MLP neurons of a small language model. Each row is named by its layer, matrix (gate and up: input weights) and neuron, and shows model dimensions 16-207. Each number is 500 + 25 x the weight over its row's rms, rounded and kept within 0 to 999. Numbers have three digits each. A neuron's up and down rows have the sign that makes its largest values positive.
A block is one neuron, or neurons of one layer that tend to fire together. Before each block is what it responds to, as a language model described it from the Wikipedia text at the highest values.

Description: Auxiliary or finite verbs (was, were, had, been, are) and infinitive to that come right after a clause's subject noun phrase, e.g. Russia was, boats were, line had been.
L4.gate622:495491484534541477446490500513495523493506504498500486524502518526515480464480484488492485531520521498507501509518556501515542478511520441455469529475492518483472490499502492505528529525515486523474475525473506491508498501488538511495484509503519474522528471484504549526483474501508505482492492505501516511501516531506513468512483469502450522515520524535477500497481470491505506507494482505497499491482513523462487476511536463523497506510494470503558510500475517458508486492491498521519528555513514551498487497507485492535512570544459472570469483449505499476495528512514496503
L4.up622:458486512482508489506539464544510490492468483474489481491506466488488474489472461515512492498525490486521475501462499493492537531509506426485502510490487492507469521470496533567447486528487507483534479482462541464484458502507479490519518503470530509510554502496519502503502478510480452499526522472553516467476488461499529540499504510499476448515502458563483484544491529507522496496485508491496491534512454481502477443478549511535513473492479534463473527535546497464475505503537496493463546507521491498476513528522480464518467490490501462516510472549499473518484507495513489503
L4.gate1024:506510482475483511492463528499434470473541459448550445497528520477525536487533455497476489452485483505503517455529534526503530506559565493506488513493523473484503480561486520480542562497456502519492484493497515440480500495537498487502497527514549501459515520497468489496486497515552513478497470517492512508488520494508510509507508490483499460497484490510544473499512517469488530519490501502493523500518465545499522458482482524540477493523508499489509518563520450488509458491514516496489494490509499519531525496495497478500513452533515466514520484521484476474505486514474524502
L4.up1024:500519482505467506541512506500452487466499463503519456514497499529553546516497466534475487458522492504478519465490460505493517497546540515514484535454481481477512474512499473524503527480467480512507506457532491490470543508554493492528509492490492515495483506518495508527448513521515504481518465458476501519523505518513527454483498532521511493503492462549471471508497453509497496547525502471502517526501546515540531505503496524516524499507515495523519491510487476486528501486526519458523482508495494522495506478529526473506463521517507482508490481499514442476511500505492531517
L4.gate1067:497498519512502539544488492501522505512444516463533533470505540567500507548521517484516489535513463505502491481492530501523527516514432476509526489497543531501494483453515498481461492503522521548531463452502511516483506535508504534490514491493468509529491491501484534507511479516482505488490545531505519504548528525471511501507480442507431482524487525475525500513507541535496493529470489493496509524493490477545487451497478499493482481505476496494525501551515496489518466484481473488485467516537510483519479480522555476480521515453490489515501507474477480508544494527488535498
L4.up1067:507501513487497510529493531489496501490506509433526528503525499542485533509538498476537538509533506503500521517502489481499477559497469494535528511505515483532459516512478484482528506489524512554522475488487542526480516487490491489477490469497524553468492466542493515499527466516511533491519499506515522513501469516524531493520463502505492530508476504489494515504533501486490492488448431490477478517494489513522497501487491436553494512521505531530479529514507530500474460497512498513492505515536461503530512478478504506505526486495470521528464482511487500505564497485515491500
L4.gate1124:463517487532465503501497483543503468546514495528506475520460516444566471490479527504434494488548486491519468499497467567489508487501518462480506435458450489532481521498472487521540500534496475513512527527482485435484513496495485533455513484494475532478481483514481490530523490483540496517469538477542540511524488491527504480473498502491501544508485520532507520502520504517541516478521510499495473518451498522537494533506478529518505498489496491485507530513500503482543520512516500516504478508478475506519556544496549480484532497475468464486496487486475538497480524501502560517
L4.up1124:489504491510510475509518551498477487524527533454478534487475532494496497474486498463507484477485503505470528487540463486496477536530497502509495482520496509516491459476528521506461520522494456483497493499509541514474474471482553519485483497501498518532493449511533524531466473511528478458465491493508543484514500509504482465460543522543470508476505480513533503539482465502502464516493487494497481538493487510482497475491486487495489486485491504459526465529515498480508525453511472476512483505467488471496452528475523524507530504495487489498476491526537505480501489452493525568

Description: Forms of be (was, is, were, been, be) right after a long subject noun phrase, just before a past participle, as in was postponed, were reported, been held.
L3.gate73:508479503482473497474509545542534485506484474482521503511495530516544522472475491495502503548461491540453510482541468544495492522490470475478507489516478475444523455516518499497489518549485514528510489558489485530494478489489483518513488495421477474487492457538540523528487513479492525500491505536502491471538480511520516490479548493492515461505531501501517487463484490540448521541506538519464478542486503476501499443475545451522447485489519499482531476479523473488466468526565490528484515496521507470507492508508511466430499477516535513522474482477497526502487478500506500483
L3.up73:537493521460511497491472523448504526474514526512492525469448475495489471498458488513523485490537511507497486477479492482520498466499488543515501506523462478487473445488520500495524522541499524495465475507484483453455526470549518482514517507501486463491479487507482459486529522562505529492519533564475559483465504501487516550520530495488465491511474469520504462521496492497465516493451440489468511529472454502512498496475425466510480489510511500519546476534513490527462491504470482488483487502480499509493522499490493500513513509531452488529503544498503499477519516469518488534
L3.gate396:511513470469492500489493501499493466506516495457543501521495476496468503513546505539482507499479495493459519509557531524504494515524488500543537508507474522509472499501485469539484525502491460546539459524459497503478480501488523463474514523521474532536509518510530542569513406518506501487482504493473485508543509509488495503539446490430529536515474518498519523498516514481511455519505494461495489478501474505548498450508495488476510500473480545458509501503498480497491469511498501516520462491462511484514482523514508515502483466540510512463536477521493507488518480486496481526
L3.up396:529483476502494495455511546518516491511526506482544489515471521513517498484511513561516536455520500535468490488542478522493534493514479514528512487506447493546532510526525509501485471532498474536499481536472496489511508493418535533563438505478510479515488458487467497510461448512518486516510533532576512513524502502496535498540451525459498501439504501500506478526485515515519477501473484467461470522479491511469525505421508474512483482511490503544504538518555509501467498513532522493470497496484533504465477483525457504482497509477454487481547498483491499506487530504501516517

Description: The first verb-phrase token right after a long subject noun phrase: auxiliaries, main verbs or "also", as in may also, is, remained, were used.
L2.gate29:511503468516466509494494515498477502554492464471508533513499414502539496541499525497514505518479486550483513531542500513519526560544552486465488447491501537503483528535485501539497520493473475472504500520497494467453494454512504480467507517481489510459461465496511513523493515522428483529454516480495547467508526469527499531521507520497508488551465526525529504482463490479488456545537510507464466549501518478492562462494520479471509497507533509529529467472485487506544506441475504513472505478488463502502520466486508484499503531487467466502508478479515543493469493501455489500
L2.up29:520492474513516513502516536501481512486467483490528515502488502502483514515507483524451517517476453510524495493539450416522544503478477531542495465513489482563525496485495475498495481506552517481530521512515503529528502553494490510471503485498505505510467469466522492498524503473524502491510488514486538505506526535506539506504500490534504460469521537488475490479513525537485493460512485512511504497527493508465480524483478487478504497490510467532500497458458489500488521522525523489507535490495522480491489510486483527505510482524479489506510493493505518513503499529501480484
L2.gate310:490518480510484525519497487528497496507519502483537464513465534526507501476558529475486500515498459515484480513532477480481486502506458521502511460528514462563471501492449487505458505542511471527490517507493517494496541537532494468494501492541485483534508545488494470483471543502501527498475473484475553499510506507450517518513503506443497492500459456494473497483500502476497511511458574510521504518517473496477460486513539524503463501521475496504516501512511492544505496476508518493496481517518512528517502499490500500524505481479438539512563506561504480470522488517556526511
L2.up310:527453472447437430468515517529474511487545486497522539528494502511528496470531480499457513511517490579479461509510518511487548471477481499485510515501531511439452530482476457486506538514549532494536517485495489509510459492509521473494521490534520494498504476521500471515497486540501478497494512556459496462487476518471597504492497476493524495523489475449503463542539476492473507525512490450488502477499538526480481501459486525466461516467451547521539516478501484529497509502469509490492489515503525498507537461446522485519505462519493510501507480501498476454551516502484493528
L2.gate427:577526459513522485513469487505487501522527500526524480500456521539481504520521527520533475470482493540518448488494532497524512532545517489461540524510492450537498498485476529556515510518507518464505457531541518495500495491515512474467513477454477477474470488468478500524448508490484456462502466526486529496546531504531499483464506520486519478563469477441531476524489467475467484481509479505486438527518495554477506511493475483483491460503487466540508518492489530522517533502473508500514463481467527521538520437530541507498468544499512522497481486514519514465497502537474527500
L2.up427:447520543503481487525516564505484492535504483500548500491505482467454500468542533474500477509504494496527502470559471530540495535498487537525511479527511545451493478506495517489493513528531479504470486538425467508492501507441490526516518511494464480508518503523504516545472530513503494492471460448464542499494498532505539506528527525490498489507508487494443470532499509501486497481496507475494538491489490500436520451490505501546465518467545541495567499479462535494506491504539500519476528541511527464503523529523519488520508534519509480558492517498488538490469490500503474517
L2.gate586:528504439527479512510459495499485516497528493495505542477529483523539492498515472439485515520485550538491491479523459488483525509477509509490512496512525486558510523493556484531493480512540543523559535506476472494542506499495530467484504489504529487516541489513513544526527512523502481483485506480487492512486508482518469536492502498441494533535510488532475511474517527449493457482508471498528519463555496497472502471490534511480494483517499484537515510472515528555529507467506502514505513521503511490527498520484514525487525493467485472510528467486507489492465521468475504528
L2.up586:501500504480500530520497455491501496504511479442502494488458512514545519442525484530496502507470540537479491531508507542526531500534481530519502478519497496524524478468523509493500500495519500518536507513476459484516458500529488494561514504518559529476531477523513514523539496536432497465483495501473526524508513462499490503524492494539465518494476497498558518482511527498510516510507471535516526467512501513513471521585464499539503496488474559512499484484525487531484518485490476508486550482490450495515490495481496492500526516475480482467521545499446521497485481503481505480
L2.gate727:485518547542492505477494482532515459506501540527499477535467481561508520539518505503502499464522507512517498467496553488482525532497437469483485530504521499517483496519458518529517496503514473541552533538471482484463497518519496574501512487448486503509508491482529506488493486519508535452480492544483459485479523508470536473519469446482460487501473493490532522499493528496520473541476477470487488505486509464510516515502497475518427477506499493531534502454541467472509507536484515533498465525492504514536461472508524492467518550522535481503524529556509531462509491479520491543
L2.up727:498523501505505462485497496511504500493495490470506522533517481517459492508529494508503522462500552503485515469540504507492511537539486477511503526470467499493471478507468523527513478548488511473524520560460506505462459470490536529511522514465515468512478446491490500531460527566480505468476518518465483522459511466456446523491524498516483459500446489528518535504492497512497480554481496508504446521463476477500524539483487466522482513505512474470524492475533490455502507473496524500473529542534522499487511493491502506486503511525557501527488520496482512473538510493486506543
L2.gate793:452465450466487523524511516536492505499504487531455514528485519498519503492472491495524493507479491479493470498535479462497520478528482536489546495477469472489492504502454488469535445532460516528486488530477485488494505542519546510524492466503518533476504511502503534501496497485493510465464546561504454497480471483492483485527491494505477472493477487517524531472484471505492487466494523497470489505489502490478488510508461483522516500459540495507528476506514494443481523492486535504481505503489469510517459515482508510448494498481478516504519510510497523450502537539502508502
L2.up793:486510506516524491490525529543531500518492510481466487464481462494475510484562508534463471484486527474480533530496538504493504469508493485481521545495463538500523527533476505483553506553514484523565478465489555517519498506459501514478532491495503525463487505582532464481464493559518454544494501497478524492474492509552496472477459518479479481537555505455483484502499465522479519521529546496492499478487510522511524508531474435516477478499493440471482502527523478524526500486519486515481507528510523551488469519486480496470508513462499461544523483490483511508528480556475512553
L2.gate832:496503542500487504469483507503494518509522499532488507476482479465492488494542486480546487486512444514474454496464472488530501479485559513474510503519507527479468521500524503493498530507512488525503482491477554481538509486454493504506502467471522564510491539515493516513457483471469482474480495512495496483518490494497484500496524540453524552519521498488521528518517492486481472457509531500514495482480516505505482486526531508502509520476538469546521538484483457480526478522465490525528468535482485456502530520529508498481478488511504501477490458491487516498546495558513560506
L2.up832:492492480502467502498500511524524544481514488460521503491513492495516520509491463533526501514496472541515497507520527547530527488512501478547508465537478506463477477499466494497495542487490503531510508515466528467491525474507513500470518476490487503491525504517467480485457505511492493498471526488486509505504472514465556533531472506490536500500516510507518544565478486450549477482486497516502501478536482515516547504521512483496497546521506478514476482500521499437536549484558537516498436464522504511454495500488503516495478537487489521491489521508508444467536494504438499533
L2.gate940:539503476484507519474492496498488490471522495510512537490485448515460516517526537518517479531522522565460499480525510519516491523453482483489576511488505493529524488487476497506502477523525488501452516533462491472523494507513535513513490493507526457484469524475479549514457527440513479493468532476482447449491453491511521476497500557474492440524460481474550456505510515499514489524479467497451522536497490484496532505534487476497539497540480535526528522492497528494455527462538490510507512524564446478526519447501510519518474526526522457496517506442495491508530462462496477491
L2.up940:514549490463491501514475523484542468509533472461509467506494545482426471482454491481488508487512520541438510488539458492520509517525479494504463501535504495499485480473522520533466515513517483484540503496465536510521506531490499476496488505507465469478496496492552484519463511491474507469478476485538504497492499482515523471501487505520461506514506493483488515493531487539475472470519518548517495485511471495477503507462523456512463490482462471474444500515469517506493527515539528473527520525507471473532495538502482464495485533529502517507475511492478504488502486456524490535

Description: Function words and separators inside templated stub text, mainly census prose ("As of the census", "13.7% of the population"), plus election/medal table cells and infobox fields.
L2.gate51:523457457462506508499503508448485529491535503502496497476566487456475500478489520520484481496534483446497472516476503494452530504485527495529484476505495492491496493470508524481510467506489511493469456471540505489517476483533498505514460461459519451508468509485483544526521513504554494494545507499518495498508530468483483494476496467485457522465544498504472490514540503492478542480518473528493502515465491492507494499513493501455531441483484461498506519468509493559486542527489480531544467516538494510541508494523482507527493473521524503531465490544496491479500534517487499513
L2.up51:475509525526521512513494497485485555507487511470455496491498520487495503544516529505524499473526513517501498509475488494504509511510506517479519474464555465499502506472481515501467514545564471523487505515496489499488502450528466456493525492495540483500502508518503471470541509506530529526510524524505468489495519516544508548529494508503508492464502500586512490430487501514505512501494496478474453490519464502470500492492549498499509529488535521472509538469514498506475480506504553497505534510525496495509530477516543455478467547550511515514478495486471486512490521492524471474
L2.gate267:515462503476530555495524453488506535507480501483493494491470487513477508519485483521502484492489505443524505505504523517505491457507513520489469555499536511504507487525487510511500489581517476505520495481503486530506500514508550517498502491475508481473514510527514475509513464484508496492515513464509493511485479470552477531507477502495473493531522480498476502488525482493499535510523499482536518490501463496505440526485484514492516492524463457428504505510507476469480544472468528524477506475537511533504477489489526483477488499481494491523492500478521488504554516506508475518
L2.up267:453472506543489561470489488493504503489471562508488504513464474474567486517481514553464448535518501453487512523512495497523508520487521547459497540501483495508499444520493464508553481534559508517491483499541495531475484515512553500481499499512525515459531516518471481465528509485501463515502498468502515468500512461485448550538520526497492481535537498529516528491505522541501498497518501512504477527453496499549492469499486524476505496510482517456493478492522484460480478491471529433515544479483543520468462455506506443512511555513487528483491506475512529453532528500535490489
L2.gate811:521515490509521549498475495517472488518526524485512503455460495528483495480478507523523545475470537486517485504517485465496498500484531523496482503475482545501508492496474472486522460469506500439492468513488498501494484480497522497503483510499503521525501510432519475525521541488450465514491497497521456485445529494510501510545486528500557490509468480467497549521506524474525518505510524488523491483514469520506476509522488483479447506562466498497501489488508498464506503502473508519535512500487494519512489445516453474508440477531491507479494533488504515500477521562468492493
L2.up811:515517526493513485517489528486515525484482545523519470505493489530492518493501481450501518524456479479517543489512496477492488501453525556487493491473503507501505519484505519474493527491494503517508503493521513520496499497538488559470542503534472508496511536536494486519492488507501506470467528540503478522433520505534474513448503517481509513451523488472499468527484453573498523535529519493533527524501541484491482502500508534466489539508501479472510542525483500503510494502506499495480501529472542547515524484517527515443473527531512521549492527487454513499515484508481497498
L2.gate984:445512521493454544513525488474510510447520496466501540489451524450501511507529501473518517535493527492517536490527471525513505511512522487500494514521455481508530489508478453509539507530509499536503508488460510477521507487497491540497507473470518499492523510513499487482506464493505490562508481459476488554508473436514502493495484510527502464481509501501498514534539487496517484483549526516537550515516508428505484493516478461500533468457523484481477508500499512509474521487463514518492453489492475504515483481490495461472470494503464518472474495484486459482495513472532531485
L2.up984:502514499520461500520498475480521531471546561523519480484464509485495517439493498454522513494506510470521482491496475500486502537479489532453518479477496493488537552493509534477537508503503463536520513485553500463526517505537504475498466502519478539489496520488460524515513485503465493502546542459516508502515508481481520544527519527527516513529475501464509490526523483501506464493494491453530526456468484509485479522505519500481487464487467458521509530518524484512484461491490537514514464480514524536475472504502466446495478477481476555493530484501442513550497526504497486487
L2.gate1013:477481524497505529471495412504486551490516516498468492468509487492505482470494458510479500507464477499531523503478509498495519501482507525492486485476504476489501487501544504547542467543495492459468459457494488488520516463539466494493490459497499479473524487511522488468512510518450515520478434464515490540461491466457485528516476524498496469492520477499514498493534465498500489512506505537534511492534496464508499480505523479508515467471463520486494513512502486462483494503494498490508490498476495501504502508504534513529478515525462493478474506552537504480537497517531470512
L2.up1013:529502493533531489526404478501490498556506489504511515474479548548505506537509472471503491491473484510515488521471534530466482485480508496496534464503478527519512520486522507553442433484529457520531476509519538511511457461489489510526492491468523533509504468482519526528499503506486533507500513504446519548501517528475540459476490462546472473490510481520538483522536528486511544432518526489526463525463532511512467492502487507506470524505492509526501536495506528484481512440483487505492474521495466490516519515483535478486478458543512502487448507449526474517497501510504511514
L2.gate1031:495533528502436509549544516541442518525501498509496484515467503543523523532453522464505507446483460512506504484511497504499486548491522527467513504493487510528498503561516515492454483505511494481466492526547502463486547496530468497494509497489486477493505507486506477505455478513470512480491457502448500515456485481542509515518503515520482484499536506530496495502542474487502535439491511489494517509473487476517515505509519528497474494497514502437510549517475475527460472481484543463502531497473491527515518513502493529511463499511472509500495461502519481508480521458481505542
L2.up1031:464505534483500505543478470537537565499515496480492504487512417479463510492494505544488508520500502467512503495477507504507527491484521429466473548500523474516490468492530494502452491494505510498477508498464511530468461474543481503508513511520522510489471553526459515481482486442497521529518496535520497491442503479549499492475477531472528499481488515485506518508533490543492464495520560432495510465526442463480482523508504506501495540548489514485471499476506528475476482533450479546505500562542478499516516495494516472511489531494498505504500487528500494471532540512534483492
L2.gate1055:541458491447475542500506491489479502522525492521439546516509485526483491466499495524517447513473458483491477474514487488519499453510495511532479515500498529482533479506498466515471483472529495517501463485469518493498494512496548467480510489438504478503494481521492477482484508484477505490492503498533479513471506510522498492530487500508477463485519533510491483520525494487519467509504499521540529482523525523503511505520516533471545463515476525441510460516509529490527461521462536506476505521490510485544484522481507527515470505520514505481496480482446514511503496542502450479
L2.up1055:468506495523508498497500488483515570476465471444515489471526474473461483508470474504528454497544482561501516495480520475500493497538493514516515478496463479572478486496540501489499514537468466496539476505526529459520476456518488516565478490507465520462479535458474517467530510489529514514516537515512531483528472492517483494482511468527502493481516507533532483537448462511513520485460490515572527511484507482488534503493512479469516486494531523521467553517493485495448511487461489526485510507542505538487521505451499501504488558517487527490560486462477532515509500496505479506
L2.gate1187:480490514493490471501501492519467540502456516509502500473517510488502514468477486515478473527478503487520468448529504488504500483539520524494491515540485462482533475514520475492537523518482527508510434523506499510554524489469475506558508445457539503480503572501481490481528515493498504545494476498521504508509500478501457489477496467469500454520484495482490546480519483492529480480509494485506472490471504540482505540475472511503516484499461501464511488509514500513518546503500525488501505499488486495532493482459451513505455513567548561507476471471516530517520502507473470510
L2.up1187:473554493535510498473512507538528477484506486517492477493549531504524475480503488517500467529489513486509483514510489479530499530509498541527489491466540481512472537530485515522523518506473534481533499497517494476478491477502503521556448499501498503473500470470481518526538497487523481509524511520534482516462504491541533474501460475508533491503495522476465542464456497484499497497507469509485480500477523528504462486499509499494538518502522497463507495511535517495503499499526523526505494502482489443519477493511514484513501486478457522505480495503524510540438458498478471513

Description: Pipe separators in Wikipedia tables, mostly after a vote count before its percentage column (e.g. 177 | 8.2), also in sports-standings and census tables.
L4.gate167:515505513519478535510473475477493516552467545493519553526463492508505531521519515508481521520506530526515513499520573477455501460515539541512509472531511481512483499431491447486469475489497486536521489491551509537498465497510527534451505487498475495473473485479523495558518521518526515486466491504519524497504461488470503507487504527536498446502481482487531484486473489450502498541507491530522519492511524483559485507540486506510492497529507561525508526479446470509518491507445487477495496504522489529529475495491476515478422473501518512480531497499501484541509508492550518500
L4.up167:514523482474519514510482469519472528517448525536491500534483444478441508453447501508505515520493475508510530537482479549510463527503511524503454499511484464491489511504485491495484520514445509497479503489520440499525526507490470490498532522510502490458541530519516535525498495521490514525533532495468494458529511521509508494493509472488519501507529494475502510539535569443499458499491512496509502484552491531548463499484522517512462551538493545481517501520514496453531476540500515472466523492524497506536498474510485507498491482499491512529488492485510480525473487516441538504
L4.gate211:539480482479489501505478493515526541533487507505444493472510494501499481520474520527525504491492491499510526495523521463471504522518459505507487514456483494520505485492534476519487500470522512426551535513504471532468541509466544480468519485527498467480516489501483528507486498538490542495477496499498465526536520498514517506502513483473482530466529515498538494479463447485481489534509491495541482468470562495499476519499510479540489509512505477546506519521501468466475514495526489498500456535501523510540522522554485491516504480483526495517410487502480478470476548521490493465
L4.up211:497479469464394506495477528492513489512510530516503522502524513458497500543460498502546516491494505489495507462537511468507526515510501536517516502461470495489447498481478529486480498509530503475471501541455519521485469544479482562491492489505521475476462485524509498499493478510456491451514509509535495523467517497500521511491519506503455508468545500540486549507473449494488509509502501484496505469543516474517523472518472483497483497498531513487512520492541487481471494517520487553528515461443462508460530461465509437480484487493499504530473492480475507547464488511485499489
L4.gate306:501462491481480516529498494511498480480489454496515552550461473497505481481483533525496427500549488485489538504511505504515499501509505505509514533513502544476574484489500502542529463505491506493519503535480504521524494518504498504540514534493469482472492461473459481474520469506504473489490539464438516481489479484541484485497577518522478532494485509470490537539549499499460461519460508500519483502484510561511488485525516499524530435481472516475501488482523492495511484522481496541472487488486453508529499481470512505480524505450440517539494469474516500546505551454502533468
L4.up306:510496474491477523536514495523487507549528533516501510549536473527500478473476512482524472558570471476489500495533505486475526471506512460505546510539508534479484494481467493482520439545515510509517532503526496509488524502502519476459481544490499487480510489484505529498545480435456522471485504484515498504512523505502529540464514522561508508473539520525511507502524478499515494532510521517510543473501507485471500499470500550527496481502513476540507486530459527472503495485483525490513501536494481538506545439473476523497531530488517492527487456461503512518530515467522499499
L4.gate378:439522488465509512482542523505495580568505468487521503488514491502472508498496518504462499497524482467503496529472518538478470490519471498507506519508461516477485506449500533494489520495485494481512493551520496459503464495506464514535519513456452452523553488499495521517534479494489480511511494535495513505541484494558480520456531516501526443474504523534439517526537527483473507530571542463490476484508457519544500495524504500534481449527488474493482488531478532537511510550494466537543458510516490512534491504493482509512477522467486491508461481485469547506482494506524506461
L4.up378:473545505445535516475467476532488493510503501472459482498492509515504482522474495530478504480480489498471534516535467480487521483492497491526441512530489493456493511464512497545462486512510520504525508514515463487544535513546513494487523525437542440524510481488487495479544480485471532478560477485483488557513492477505489480487472520435531475528517504451479504510522496493483512484518541480486503501508514487524501543527531504490501475524547497475475531465459529533502502501507463488513494538472536486471442490498512519523523517483471488539510496511507510501488485510518477493

Description: Predictable slots in formulaic Wikipedia text: cell pipes and numbers in election or sports tables, and stock words in census and biography prose (in, for, were, married, by).
L3.gate158:475511500498477504466517503499510526486474466482487478478454453503466516508541507508487455501475492502460480488484476505495532513462539474501506500477489487485487500515500470530523497477447526472476529536499545498531430527486485489514502492417523459455488515562526474510484493506529525484506463534510483487503492471512466449493535471518517520493546494501471493507518477501474539512480502488481531505485526449491546476462515519507491490463556516512487524457441521493516523485460492520480532501524461537508520489534525528506485497512481515472515483498465461485535530479521514523
L3.up158:523523508506473501482489482497477500536511473463479486474528474509518469488466527455539530458514486514526514521486516499517447456491437484461527494468521536492513515514546473505448488500538471518504544509476514477515529450472488516473505477567486483480504468517492515535513466479530511500508484479494514491504479496513501510500434532531470516506489535489492523485470495531473462551524476505495499549485498522528512471519532499498457501492477524504489501502479456481537476504451456513492479514495533463492525503480495482525501475508517463498479504550481536524462516499446476476
L3.gate1152:536470562475488500523498470513488524512522510503508498525503502484538532534497542525502510510507495508502501472466497472526528484493532542530480494480472500476485498532501490547476515502484487506521525507531522474503550499508476496528497436527501473422502454488493497463500483493501467491499490491510518516515503470518468500506527466560537528492490509531519521474523518519518508507518519493494459477513506464513467493473502459505484474479488511487459494518499534503545439497477534480510501502491499514486498517539500457504479496474464517540471465494498522492496507482505489480
L3.up1152:418447496483508484518453511491492557504502533491494494453510469474454483529460509489476457518481477462532519530536540515505468468494529493461494512466554505505540519555477513505496464536422506520526486529552485499522512539513515440545482533473486508496493528514479475493495491514505493528537457463467509480515506523547511511461477511498465499518475507534488489509492479503486538512522496522533452487508454497467513526454505521488523465508491504523505525483459501468477475475516514517498450532518491469528510498460454511502466516520500489534487485509502493500515510462520503499